From a checkpoint of a small transformer trained on Wikipedia.
Architecture: LayerNorm before each block, no biases in attention or MLP, normalized queries and keys.
MLP neurons of a small language model. Each row is named by its layer, matrix (gate and up: input weights) and neuron, and shows model dimensions 288-415. Each number is 128 + 32 x the weight over its row's rms, rounded and kept within 0 to 255. A neuron's up and down rows have the sign that makes its largest values positive.
Before each neuron's rows, "fires on" lists the tokens most often at its 100 highest values on Wikipedia text that the model never trained on.

fires on: " |", " ", "\n", "202", " /"
L9.gate971 [173 123 153 134 127 146 136 190  64 143 164 124  79  94 131 113 135 123 146 115  93 138 124 199 140 104 101 205 131 104 160 127 121 157 145 103 121  88 219 127 164 149  96 105 106  86 172 133  47 157 115 127  88 135 163  97  83 139 150 104 180 116 135 174 109  81 173 129 129 114 112  88  74 136 102 130 166 128 161 121 175 128 238 177 117 127  97 134  54 140 141 163  98 161 139 161 173 167 122 140 165 153  87 169 157 123 123 124  84 134 105 108 142 129 121 130 136  89 149 207 113 168  87 158 112 113  77 120]
L9.up971 [102 117 114 141 133  86  86 100 156 149 117 163  78 101 103 109 226  88 145 104 125 100 184 160 128 124  81 160 205  84 111 101 114 110 155 131 139 121 158 194 150  72 109 145  55 115  85 108 152 170 151 150 122 140 120 106 164 147 178 120 108 156 132 179 163 110 138 185 104 117 100 160 154  89  98 138 111 117 132 150  74 120 118 103 134  93 121 123  74  62 162 179  32 157 148 125 106 115 151 122  89 141 107 203 118  95 113 128 110 128  91 118 166 129 117  50 100  99 129 137  43 169  87 176  57 131 102 143]

fires on: " to", " ", "1", " –", " |"
L9.gate1783 [120 149 133 113 160 127 122 158 128 164 117 126  83 116 109 143 129 145  43  90 135  79 135 120 103 121 113 146 138 143 129  77 144 183 129 147 126  58 148 142 108 121 133 145 123  89 122 171 185 140  56 119 145 208 103 156  70 125 132 158  87  89 104 121 110  99 132  94  90 122 145 146  77 135 160  36  88 140 118 129 134 170 145 146 139 129 119  91  89 173 146 182 126 136 139 104 156 134 177 139 144 146 102 120 159  94 124 142 101 143 128 178  99 154  91  60 129 116 167 102 111 127 159 131  98 183 134 163]
L9.up1783 [ 50 152 136 174 130 172 151  84 131 103 168 163 133 105 114 156 113  95 169 120 155 140 108  90 178 125  99 168 134 118 174 122 138 106 136 122 157  74 163  70 144 146 148 115 120 126 125  85 101 171  99 129 167 131 102  92 155 170 121 183 139 103 145  81 129 148 102  92 148 138 138 189 115 100  83 110 118 189 105  88 125  85 150 176 137  77  87 129 124  87 163 130 114 159 133 110 160 118  89 104 241 171 170  96 114  80 112 143 101 159 161 149 139 157  79  82 161 145 107 178 174 137  75 138 127 143  82 107]

fires on: " (", ":", " |", ",", " is", ";"
L9.gate2203 [120  77 160 137 189 126 131 125 127 118 159 124 100  88 169 156 138 145 144 121 150 106  75  98 134 151 162 122 110  63  40  97 150 164 124  87 105 159 153 193 112 113 108 151 187 102 137  80  94 116 135 137 188 157 167 136  71 131 135 130 154 118 146  80 126 133 133 161 103 100 123  73 144  93 158 127 111 180 145 108 143 117 119 124 127  87 187 139  65 130 232 160  97 145 116 137 135 170  96 123 142  69  90 109  82 154 111 174 124 101 131 211 164 101 146  93 149  92  88 167  87 141 117 189 115 156 150 191]
L9.up2203 [124 126 101 169 122  84 100 162 122 109 134 111 116 178  88 131 158 146  76 113 133 137 102 152 124 146 119 138 125 129 123 142 122 153  99 150 139 190 129 155 163 149 137 121  79 138 133  95 144  62 108 146  97 137 204 166 118 155 129 147 123 116 153 141 105 136  80 187 112  85 149 116 147 141 119  98  71 128 175 141  88 130 123 118 151  99  95 165 142 150  81 184  52  90 156 151 147 157 123 145 123 129  94 140 103  62 117 143 139 195  98 133 154 149 101 149  85  61  85 130 186 133 106 133 112 150 141 128]

fires on: " a", " of", " to", " |", ";"
L9.gate276 [130 124 128 129 135 146 127 163 105 111 158 145 136 119 159 175 166 127 171 111  67 129 112  91 130 128 184 162 136 112 121 121 125 161 143  94 137  67 174 105 162 189  86 200 121 144 137 141  88 121  88 128  91 164 106  55 154 166 129 126  90 132 153 108 144  42 105  97 103 179 114  77 136 112 112 138 144 110 122  43 158 112 109 125 150 137 119 112 139 116 177  65 126 121  58 177 101 121 117 157  97 147  93 124 171 105 119 125 120 139  90  95 157 122 167 100 128 110 112 134 110 184 116 132 110 115 187 139]
L9.up276 [ 63 119 103 128 180 165 125 123  69  92 145  76 124 130 106 106 116 131 108 197 128  87  94  87 123 103 171 109  96  92 131 110 121 119  77 165 175 102 119 140 165 144 114 131 146 153  97 165 125 201 142 107 107 137  89  92 103  90 100  93 131 155 137 111 135 128  74 160 121 113 164 114 112 116 152  66  68 160  69 135 153 113 107 123 158 131  79 171 187 116 180 173 112 125 128 128 153  96 118 162 119 155  95 159 154 206 107 107 174 127 185 148 115 186 117 125  92 147 110 109 179 104 163 118 110 150 135 179]

fires on: " ", "|", " |"
L9.gate1177 [141  76 146  59 125 153 147  94 119 160 127 152 160 125 151 113 154 167 102 115 126 126 103 143  85 118 136 130 108  58 106  92 121  46 100 141  88 163 117 174 103 164 119 130 170 138 185  98 151 144 113 113 134 114 109  85 205 142 138 120  60 148 105 116 168  97 163 176 104 141 120 148 147  46 102 161 144 136 132 131 154 112  95  93  70 154  96 136 128  74 125 206  72  90 120 161  71 144 147 131 152 147 103  90 133  77 108 175 133 105  98 136 151 112  94 124 160 142 106 169 128  71 145 104 106  77 182 171]
L9.up1177 [131 126 160 171  82 168  84 185 142 127  99 147 185 152 122 171 131 176 190 150 110  89 154  84 159 121 126 157 107 137 119 133 127 142 188 113 164 105 138 148  65 168  98  72 139 152 116 174 129 124  92 129 144 136 139 141 128  62 148 141 138  72  86 121 161 136  98  97 118  91 143 138 134 121 125 121 114 184 131  90 158 199 111  64 134 124  95 113 139 135 152 121 154 154 129 137 124 111  90  89  79 150 131 144 173 157 131  99 177 130 191 116  83 154  87 115 172 172 146 155 173 106 130 125 140 138  91 143]

fires on: ",", ".", " co", " shown", " available"
L5.gate1903 [102 171 155 114 115  92 123 138 115 165 149  95 132 107 120 118 152 122 153 149 174  54 102 127  81 120 136 118 137 108  93 187 200 166 119 119 147 106  83 145 119 118 131  91 150  99 123  87 143 155 142 180 130 181 133 105 137 130 135 124  91 142 153  89 161 101 129 142 199 140  50 168 138  93 118 142  93 126 146 152 140 120 103 180 241 205 127 151 117 146  97 131 120 141 230 117 117 170 182  87 135 115 165 120 141 143 190 171 116 115 171 111 111  99 101  81  84 183 106 145 165 123 147 121 201 148 117 129]
L5.up1903 [147 148 104 203  96  94 108  82 130 131 127 121  90 152  91 154 111 110 134 123 140 118 104 153 141 186 217 170 117 108 134 177 129 131 141 147 133 148  93 135 141 105 120 162 126 156 126 109 132 156 112 140 146  99 114  90 131 100 101 133 110 116 128 134 168 124 112 142 118  93 106 123 123 134 106  75  98 108 128 151 121 132 135 155 164 156 103 102  75 113 119 107 113 190 103 147  97  91 157  84 126  88 118 144 137 146 157 105  83  93  88 146 129 139 177 137 136 152 139 145 128 118 161 157 145 114 153 143]

fires on: " is", ",", " was", " in"
L9.gate191 [121  94 120 198 139 131 131 102 139 109 121 147 136  82 165 122 144 164 142  77 154 189 103 106 119 142 139 104 140 106 134 167 101 163 123 117 143 160 168 164 136 104 150 140 187 118 105 100 128 164 160 140 164  87 147 129 103  47 130 155  94 138 178 160  80  64 155 140 111 183 108 117 142 114 109 154 120 111 112 111 113  78 124 115 139 119 158 136 125 156 146 153 150 120  91 142 142 139 116 111 121  90 147 113 143 114 119 127 121 116  90 106 137  88  83 110 157 103 102 184 154 149 124 151 150  81 167 143]
L9.up191 [147 159  96 120 160 120 129 153 168 116 147  71  99 183 205  59 146 137 118 110 112  96 165  98 145 119 100 157 171 195 165  80 145 159 135 152 169 150  82 138 153 152  98 121 119  95 105 125 127 129 128 151 110 142 169 116  64 132 116 139  89 106 156 130 136 104 100 132  70  75 185 147 131 108 121 102 163 130 138  97 151  94 113 145 163  95 129  85 134 111 110 142  38 131 201 143 133  66 108 109 130 116 121 158  84 147 117 100  98 126 182 128 123 111 167 138 127  24 132 132  37 164 121 133 158 149  99 147]

fires on: " of", " from"
L9.gate1118 [139 115 170 135 144  89 122 150 139  81 118 124 136 118 122 149 147 129 163 127  72 111 102 145  88 183 102 148 172 155 207 154 103 125 115 113 162 101 160  79 158 116 127 116  46 133 167 124 147 106 116 114 145  79 181 177 113 184 154 136 111 131 117 130  88 138 161 113 156 163 128 140  98 135 187 169 153 150 166 141 162 125 159 110 134 170 102 176  60 130 135  91 113  49 131 224 153 111 167  93 130 107 103 130 121 112 160 112 198 177 153 118 169 131 139 150 140 103 154 140 109 163 174 144 102 107 139 135]
L9.up1118 [105  71  95 201 149 107  99  68 120 118 102 165 182 137 111 163 171 136  95 122 143 102  25  79 119  96 117 103 199 145 135  99 110 222  89 130 191 151 165 151 129 182 119 133 103 156 103 133 138 106 171  75 135 129 175 154 146  91 112 166 129 138  79 161  90 128 163 116 107 103 112 145 162 167 111  95 159 142 128 125 230  97 119 106 123 129  75 144  92 105 159 111  83 100  78 111 131 137 142  90 163 137  75  99 124  97 164 123 178 143 139 120 160 177 158  97 118 144 114 128  91  83  80  97  87  79 174 183]

fires on: " ", "1", "–", " |", ".", "|"
L9.gate635 [108  75 106 143 113 135 144 124 110 146 111 191 131 163  79 117 121 113 173 151  55  99 115 149 170  73 120 127 117 153  91 133 149 166 133 103 110 105 106 190  46 145 163 119 157 161 153 127 127 117 167 178 100 172 167 112 165 117 168 124  71 112  72 119 161 151 110 144 121 159 137 153 140 124 120 162 129 135 164  74 100 135 111 145 107  93 122 145  93  92 160 157 108 165 100  92 125 104 236  92 165  97  92 113 116 100 135  89 103 147 148 128 123 133 102 163 110  90 147 117  95 137 140 146 142  93 135 211]
L9.up635 [ 99 164 125  85 170 121 127 107 127  73 132 160 107 126  92 133 109 147 158 103 122 175 127 150  81  85  97 125 131 152  99 106  58 147 144 129 156  64 129 133  96 164 122 108 160  53 158 108 215 153 101 151  94  97 162 144 123 107 120 133 115 109 150  37 154 155 157 136  91 158 169 131 134 131 102 129 148  78 154  71 139 110  96 131 147 137 127  78 128  97 163 137 164 133  99  86  93  74 145  89 140 117 124 116 128 103 120 142 106 149 124 153 124 103 114 141  98 133 161 135 113  93 101 127  93 128 120 131]

fires on: " in", " of", " under"
L9.gate667 [119 109 129 149 130 197 168 171 108 150 126 177 149 135 139 109 168  93 139 187 102 159  96  72 224 106 160 183 131 108  91 180 165  71 121 149 154 139  69 126 175 218  99 158 120 123 126 131  99 144 120  73 103 150 101 119 150 178 124 124 118  92  45 137 112 151  98 106  81 112 121 145 110 109 123 156 152 153 126 117 212 125 134  94 150 146  77  95 115 155 113 136 145 148  91  94  89  52 121 183 164 160 153 143  57 125 181 139 204 138 128  87  59 139 160 136 118 130 179 101 149 136 118  47 165  83 158 130]
L9.up667 [160  91  69 150 182 172 117 152 144  71 128 140 155 168 121 108 177 109  70 139 112 138 113  96 117 135 130  36 118 193 174 126 139 109 111 138 163 189  73 175  70 119  94 178 146 106 131 137 155 137 134  44 117  88  74 125 124 138 116 170 199 145 115 174 173 149 171 170 148  84 138 138  78 163 109  78 125 125  66  60 123 148 154 100 123 118  51 153 177 174 120 142 120 117 115 136 212  59 120  98 175 158 113 117 109  93 164  50 147 166 188 146 160  97 174 135 199 101 101 122 112  99 111 158 108 127 166 110]

fires on: " to", " and", " between"
L9.gate1533 [ 89 101 188 121 105 139 209 140  98 135 239 147  53 129 141 100 120 156 118 149  83  71 136 122 116 183 106 145 114 149 129 129 127 118 101  94 143 118 136 184 124 124  82 136 129 157 149 140 131 130 172 132 178 125 208 163 129 160 139 164 137  97 115 132  53 103 171 133  93 154 118 124 104 165 139 115 141 190  75 118 124 138 149 123 140  78 171  95  81 123 143 158  81 155  92 151 146 146 188 134 145  89 115 127 131 139 137  87 129 157 189  51  45 126 102 119 100  63 160 155 137 108  98 162 116  89 105 107]
L9.up1533 [125 173 101 147 145 169 137  99 154  86 135 118 136 100 108 183 125 127 135 174 119 126 152 144 160 139 189 126 112 110 145 153  73 155 123 190 103 164 165 158  77 180 127 192 126 209 145 132 152 158  96  98  83 150  67 124 121 187 109 142 188 103 174 120 155 150 131  80  94 190 157 151  68 212 140 125  96  88 114 161 115 190 134 131 125 178 125 149 149  99 130 249 169 145 160 149 131 126 118 129  74 168 108 167  73 122 149 135 133  79 121 151 161 115 108 115 121 140 138  74 120 142  88  78 164  98 175 132]

fires on: "-", " on", " at", " to", " and", " in"
L9.gate134 [114 157 168 114 175 135 110  93 117 114 147 104 100  62 165 101  54 109  89  89 181  99 138 125  74 107 109 115 103  89 120  74  99 168 107 118  97 135 146 134 140 115 105 128 143 158 147 147 108 105 110  97 120  96 158 117  92 175 109 126 186 119 164 132 114  85 143  69  80 151  70 130 153 175 169 190 136 160 128 106 109 113 171 162 177 103 100 101 141 125 127 163  82  90 140  97 145 101  71 112 141 118 181  83 101 157 150 123 140 128 114 108 135 120 125  98 131 137  99 178  92 101 149  95 138 223 106 190]
L9.up134 [113 126  71  79 165 130 155  71 147 145 154 166  97  68  98 106 179  96 194 103 164 192 142 139 151 143 111 118 136  95  90 149 127 138 128 171 186 140 175 135 161 100 149 204 132  59  77 106 134  90 109 100 112  71 123  98 140 120 132 174 120  80  70 109 118 154 139  60 142  75 115 125 124 110 149  78 126 146 139 147 130 165 174 104 137  80 175 150 145  98 108  93  94 147 151 146  92 149 138 141 160 164  83 145  95  97 145 165 121 156 131  82 156 151  79 114 106 123 158 144 134 112 161 126 144 131 114 108]

fires on: " of", " to", " on"
L9.gate314 [ 74 116 156 144 166 157 142 119 108 140 139 114 119 114 163  94 137 112  89 136  70  74 123 130 133 102  73 157 155 122 160 160 153  82 118 102 113 129  82 164  88 127  76 104  88  96  79 149 118 124  99 127 161 151 157 134  81 195  90 162 158 135 133 130 142 153 111 171 123 133 167 122 151 125  89 100 125 119 117 147 183 139 154 117 107 145  93 165  94 162 133 147 164 133 124  88 100 151 123 172  94  79 107 139 131 130 114 123 187 101  90  82  73 145 148 137 151 127 108 153 168 173 167 125 161 140 142 110]
L9.up314 [ 43 126 192 151  94 149  97 217 108  93 136 169 129 127  98 117 127  82 113  70 128 151 103 132 148 158  94 112 173 106 148 118 153 135 110 137 133  90 118 106 126 137 164 118 138 108 176 184 151 196 130  97 127 127 100  97 154  95 113 131 169 115 123 107 109 124 153 142 139 142 100 115 104 176 153 130  65 122 126 121  95 137 112 121 131 100  93  73 143 156 161 158 121 178 169 103 168 104 163 102 175  98 170 120 156 134 168  59  52 111 192 148 157 168 129 125 223 128 121 161 163  93 142 121 181 160  99 144]

fires on: " in", " and", "0", " at", " ("
L9.gate2163 [126 121 179 116 129 133 130 137 149 172 125  69  93 145 139 104  99  99 131 131 191 109 196 110 127 112 120 154 150 132 137  49 163 108 108 103 103 133 122  85 114 155  76 179 152 133 120 153 183 119 157  89 101 164 149 165 137  79 124 182 164 136  71 176  73 141 125 135 110 201 134 183  93 162 116 159 175 133 149  88  91 158 138 119 151 124 103  68 114 150 188 154 136 150 158  91 102 145  48  83 143 168 145 164 108 197 123 168  43 153 211  99 110 184 166  94 112 176  81 152  96 211  87 147 133 139 153 205]
L9.up2163 [140 205 132  91  98 157  86 137  73  94  98 148 170 123 132 121 117 108 158 107 145 124 151 126 113  69  99 117 130 231  94 185  89 123 117 195 141 210 186 142  88 185 107 177  99  89 155 110 166 111  88 138  95  53  98 121 125 176  24 176  78 101 153  64 117 158  88  69 128 134 169  58 177 152 110 147 155 121 103  71 161  98 111  96  94 131 138 146 124 143 110 158  79 101 126 141 149  83  90 121 111  88 135 109 100 178  65 128 103 182 158 133  90 131 153 112 117 145 141 162 135 124 120 137 127 128 138 121]

fires on: " |", " "
L9.gate1256 [159 166 120  53 152 138 116 144 141 148 100 141 123 150 162 117  98 163  86 128 106 111 147 180 141 157 149 140 188 184 115 126 108  88  92 137  75 119 120 208 119 121  78 117 112  93 126 115 126 136  67 178 124 132 196 176 113 199 185 110  99 106 107 118 125 123 128  47  57 132 181 157 111 166 161 125 164 122 181  92 125  93  79 125 165 135 110 115 110 150 125 131  89 143 154 123 129 107 169  95 115 190 177 151  91  80 145  65 153 133 113 143 134 101 135 167 124  60 124  74 101 182 133 120 137 112 153 137]
L9.up1256 [ 53 139 160 159 127  84 203 143  95 108 157 124 121 127 133 105 129 123 143 151 113 121 178  86 109 117 125 114  89 146 154 139 111 139 128 123 110 167 155 135 123 127 124 163 110 186 114 133 142 123 144 133 123  94  66 137  97  82 143 117 190 143 148 153 143 131 157 179 128 117 141  97 138 160  99 142 173 175 106 113 106 130 120 125 153  97 180 130 132 198 171 136  80 160 149 153  84 153 139  99 169 124 112 160 101 146 112 101 150 144 131  83 169 181 126 119 107 114  87 120 147 128  79 129 102 145 100 167]

fires on: " of", " the", ",", " and", " ("
L9.gate36 [169  69 112 100 123 116 159 151 112  84 175 114 109  76  98 115  80 111 130 158 156  54 114 126 110 125 102 138  68 164 119 107 107 155 119 156 113  63 141  89  93 104 120 156 108 134 165 137 147 179  93 113 101 154 124 116 110 143 142 130 114  82 161 134 134  69  99 122 118 122 105 129 116  96 186 150 118 118 117 169  99 122 117 171 142  96 121 134 109  92 106 166 129 168 107 117 162 195  88 140 195 170 138  86  96 100  80 151 138 106 162 139 109 167 183 188 106 131 184 161 124 169 124 134 151  93 127 138]
L9.up36 [ 88 136 121 177 101 139 132 140 173 124 176 137  84  82  96 108 110 134 161  66 203  96 123 103  91 107 129  95 181 140 151 126 149 126 125  71 101 100 113  75 110 162  84 137 146 121  91 150 133 141 138 109 114 113 146 156 139 199  80 150  55 167 113 148 150 180 121  29 113 179 140 132 142 143 112 128 143  88 113 156 128 121 104 115 142 156  65  73 117 129 132  90 149 102 114 165  88 140  77 157 154 158 100  95 128 136 135 147 108  90 149 101 147 188 110 126 113 224 134  51 118 190 165  89 168  63 175  92]

fires on: " ", "gl", " in", ":", " |"
L9.gate684 [160 123 125 147 190 183 157 162 148 117 114 190  72 130 133  99 127 131  98  94 148 126 147  90 125 144 152 144 107 156 119 130 103 119 149 114 163 135 174  87 147  49 139 148 116 130 107 111 129 121 135 154 168 206 138 109 126 136  73 153 114 151  95 153 144 143 137 123  72 181  79 160  89  94 162 132 150  97 186 146 161 156 119 108 144 151 117 203  90 103 197 105 154 109  84 163 198 123 170  76 141 127 162  78  98  76 204 107 118 112  97 141 110 138 176 108  85  94 145  96 130  79 107 167 148 131 139 169]
L9.up684 [163 115 101 136 176 171 106 161  90  82 116 132 170  95 106 140 108 132 173 178  82 171 140 120 100 178  82 101  92 157 115 188 123 102 108  95 152 129 181 113 108 141 166 165 199 146  90 112 165 122 147 139 166 167 164 129 154  69 175 116 116 163 161  99 139 133 106 121 149  98 130 134 124 194  99 104 107 154 127 153 111 135  98 158 103 147 163  55 154 120 164 133 120 113 134  80 175 124 153 141 146 124 111  89  99 120 119 107 159 183 134  57  47 178  79 110 135 130 174 109 186 121  61 124 132  80 146 118]

fires on: " from", " of", " to"
L9.gate1974 [ 94 133 178 162 112 102 160 106  97 144 117 159  73 173 124 101 151  66 108 133 146 133 128 102 171 117 130 100 234 175 192 169  95 164 132 123 151 107 110 118 183  96 147  99  41 130 170 175 106  92 133 114 122 104 146 150 132 161 104 192  86 121  77 107 109 114  97 145 134 105 149  99 187 136 161  84 163 127 143  90 150 172 148 132 182 142 134 129 108 118 165  75  70 172 133 169 100  84 149 148 147 164 103 173 138  83 147 115 113 161 131 127 134 147  64 157 140 114  88 103 105 161 126 139 131 105  92 162]
L9.up1974 [174 159 175 133 118 189 119 135 125  83 108 192 147 135 141 156 150 115  61 152 135 138 111 133 107 132 117 102 112 188 136 102 134 100  96 165 111 131 147 134 119 118 100 185  52  68 109 131 128 131 144  96 121  88 132  84 145 116 107 147 170 146 126 201  83 179 149 158 163 148 109 158 103 149 144 113 153 161  67 156 192 125 173  77 115 141 110 147 152 103 137 145 175  90  86 126 138 120 135 128  98 119  88 141 173  81 161 144 140 163 174 140 128 156 129 112  90 133 122 108 136 100 102 152  98 137 135 160]

fires on: ",", " and", " or"
L9.gate1929 [ 98  87  85  91 141 119 192 183  70 120 120  74  97 140  89  66 139 162 183 169 180 110 175  75 104 164 156 180  98  95  87 105 137 118 138  86  93 108  76 110 109 163 121 113  90 111 171  95 169 149 132 116 179  76 142 125 121 132 183 183 123 124 182  87 140  81 137  43 181 121 125 136 103 152 155  53 111  48 110 177  53 124 105 111 120 131 239 146 173  79 138 124 185 174 179 166 145 210  93 143 157 170  55 112 169 128 135 103  79  79 187 120 106 125  63 111 130 119 113 175 140  96 147 144 180 175 115 206]
L9.up1929 [131  52 121 131 157 136 154  83 120  84 159 130 115 106 138 130  85  93 132 135 121 138 116 140 143 113 112 114 134 157 145 151 123 157 127 179 163 147 112  72 113 123 102 113 111 131  88 122 126 147 166  94 140  89 166 155 134 163 157 129 113 142 133 127 104 133 187 150 105 133 109  94  99 135 191 179 171  84 123 121 146 143 184  95 171 149 104  59  72 120 107  58 152 105 126  77 115 161 151 163 135 157 114 134 115 134 161 108 147 124 106 115 171 111  88  84 159 138 138 166 109 169 108 125 135 114 145 128]

fires on: " ", " |", " Dr", " Mr"
L9.gate923 [128 121 118 110 133  95 132 217 139  84 141 102 129 135 127 104 145 101  85 175 166  66 157 104 147 138 133 184  98 134 175 123 102  91 165 153 100 108 144  84 147 129  74 115  89 172 169 136 128 143 123 101 186 175 107 178  99 166 154 127  66  63 135 133 112 153 102  91  64 128 175 204  57 135 174 159 121 106 133 141 140 185 141 145 120 165 156 107  85 156 121  63  89 195 121  95 169  88 153 117 136  89 106 167 127 133 149 110 112 136  83 148 153  85 123 127 123  96 133 107 125 119  80 149 124 182  60 126]
L9.up923 [ 78  96 119 160 159 120 123 133 108 141 135 146  84 139 136 123 175  99 156 174 111 119 105 183 124 111  71 145 159 131 139 146  97 114 100 138 146 160 149 137  66 157  80 122 131 158  78 132 162  94 176  98 109 117 142 143 121 119 194 139  95 128 113 122 106 152 157 142 118 136 142 175 122 132 105 121 156 130 138 136 158 172  98  94 144 131 145 120  99 142 191 123  81 172 167 115 140  96 153 146 118  69  90 151 103 103 155 153 102 138 149  69 142 116 120 143 147 156  96 121 134 108 130 120 145 134 132 169]

fires on: ",", " and", ";"
L9.gate719 [133  96 123 121 124 105 145 123 152 120 170 125  79 125  99  97  92 140 149 198 183 127 130  98 132 149 161 159 105 120 110  82 106 136 158 102  88  62 165 158  87 114 121  95 122  63 152 125 181  86 100 191 129 161  81 112 169 165 155 170 143 131 119 121 103 124 133 129 156 162  66 129 104 170 145  94 132 172 149 146 116  40 146 206 158 170 164 154  98 124 112 169 111 120 170 142 158 118 144 191 148 109 134  86 128 171 160 169 130  79 172 160  59  99 120 163 133  94 151 111 111 106 135  83 143 135 112 120]
L9.up719 [121 164 117 147 112 102 196 147 185 104 156 125  43  81 122 130  56 164 147  80  88 168 143 125 101 113 145 130 183 191 144 188 148 127 112 138 117 155 109 130 117 158 121 221 144 116 172 115  81 156 157  92 153 125 110 169 141 111 155 152 180 122 115 129 154 113 136 110 154 171 161 117 104 145 145  93 116 168 101 187 113 137 171 129  92 150 166 109 154 122 129  79 113 114  74 144 134 165 133 100 123 184  79  98 140  97 148 127  92 124  75 146 128 119  90  72 133 137 150 146 133 162 106 163 158 155 160  88]

fires on: " (", " ", "–", " lost", " |", " Inc"
L9.gate530 [130 125 186 182 109  75 112 174 137 100 100 121  59 120  81 144 145 147  93 103 165 100 126 164  92 162 158 136 112 182 119 103 112 142 140 148 116  83 162 146  80 153 102  96 109 168 155 125 116 103 106 147 100 133 109 150 155 152  53  96 129 112 166 102 110 111 109 105 197 106 190 159  66  85 128  91 133  23 124 117 106 154  81 130 139  74 123  80  93 114 143 132  81 125  88 109 130 179 186 109 148 155 131 138 190 156 126 141 132 162 179 177 162 128  76  74  98 127 193 137 101 131 108 116 150 141 108 121]
L9.up530 [ 61 132  72 147 163 124 120 131 143 158  97 137 105 167 135 115 160  84  96 139 167 161  88 172 156 114 168  71 113 153 120 133  94 141 105 128 145 158 163 136 101  76 135 146 111 118 152 110 157  84 121 123 164 134  96 135 151 124 168 152 123 147 150  96 110  81 166  83 103 124  88 133 116 179 159  52 120 119 126 170 130 144 132  96 131 131 134 119 136 153 134 155  86 146 124  92 173 123  91 123 111  88 104  98 137 174 148 152  96 126 166 120 136 198 162 125 112 119 158 111 109  94 126 164 120 159 108 174]

fires on: " to", " of", " by", " from", " between"
L9.gate218 [111 147 125 129 150 194 126 179  99 116 145 137 150 188 179 107 109 159 128 152  75 192 107 103 131 168 136  79 138 130  82 146  93  90 111 100 137  95 117 160 155 192 136 163  82 157 138 160 122 121 122 162 131 129 121  90 138 165 130 105 118 120 150 151 170 117  93 111 102 118 125 122 150 151 151 158 114 136 165  84 159 133  78 112  92 179 103 121 129 155 135 114 107 170 156 160 175  82 134 160 129  78  76  97 141  76 144 138 136 135 125  84 115  67 148 142 102 125 163 112 192 170 142 129 121 130 121 157]
L9.up218 [ 83 202 115 132 214 118 154 115 128 177 150  76  83  90 120 130 153 177 107  83 129  92 156 150 120 150 140 103 139 102 125 123 220 194 170  48 146 157 184 136 146 183 118 155 129 124 112 164 106 127 151 111  84  67  40 178  93 124 131 113 123 178 105 107 148 124 104  98 107  73 175 172 176 109 149 144 151 172 169  99 181 134 161 141 124 102  94  88 148 146  71 131 127 139 198  99 156  79 153  98 125 188 127 177  71 137 127  83 134 103 117 128 129  94 136  79 147 130 109 150 100 137 160  89  96 147 124 178]

fires on: " ", " from", "|", "7"
L9.gate1977 [152 112 146 115  86  99 172  84 117 144 150 153 132 142 145 102 142 104 146 147  92 161 150 138 165  69  95 136 108  88  66  97  89 172 175  94  89 165 155 152 121 138 103 169 154 121 148 135 130 101 164 111 100 150 163  88 175 201 107 135 126 116  77  94 104  76 139 110  99 195 176 104 109  96 163 221  93  86 105  99 120 104  72  86 105 161 117 174 139  76 126 144 164 124 119 147  90  88 179 110  69  99  95 111 123 115  98 127 173  33 175 177  87 130  75  92 155 144 105 143 129  98 124 205 156 142 105 112]
L9.up1977 [ 86 136 152 125  60  74 108 165 123 116 125 154 184 178 143 153  85 163 138 124 123  73 109  74 125 123 116  86  89 120 118  94  97 154 119 108  90 125 136 149  67 123 123 172 183 129 117 140 152 127 162 132  91  93  86 148 156 119 169 171 155  90 126 162  91 107 112  55 112 121  81 158 116 123 148 165 133  80 117 101 106 180 147 128 215 120  94 118 105 127  94 164 168 192 117 129 123 124 161 105 128 175 160 101 186 103 144  99 122 150 121  90 108 123 123 121  69 135 175 120  82 106 139 121  48 166 160 128]

fires on: ".", " ", ";", " to", " $"
L9.gate924 [101 167  82 119 196 139 174 123 136 130 117 100  98 144  42  82 104 174 142 105 137  67 161  97  93  96 147 134 147  88  58 105 141 119 154 118  93 131 161 110  68 127 113 142 131 109 158 126 131 175  86 116 165  98 113 116 179 113 148 110 171  89 182 124 105 155 172 135 126 159 133 135 177 137 142  81 166 100 116 172 103 119 134 147 128  69  99 150 139 175  65 143 109  99 126 163 102 161 127  96 163 105 122  69 136 152  92 200  71 108 143 100 137  90 101  79 134 158 155 154 170 115  96 115 140 116 126 117]
L9.up924 [120 156 153  44 116 115 123 123  95 156  81 171  48 129 135  98 122 126 169  61 149  80 120 122 163  95 107 107 130 171  70 176 107 107 121 118 158 135 136 128 108 162  64 165 182  95 148 123 148 133 126  65 168 115 143  77 141 109 148 174 132 163 109 149 144 167 177 103  75 174 121 135  86  47 109 142 156 142 134 105 162 135  90  82 123 110 152 100 140 119 120 118  92 111 114  65 148 138 154  50 116 134 141 122 122 129 154  72 115 129 110 112 173 133  92 115 123  51 151 111 102 159 114 146 113 146 146 125]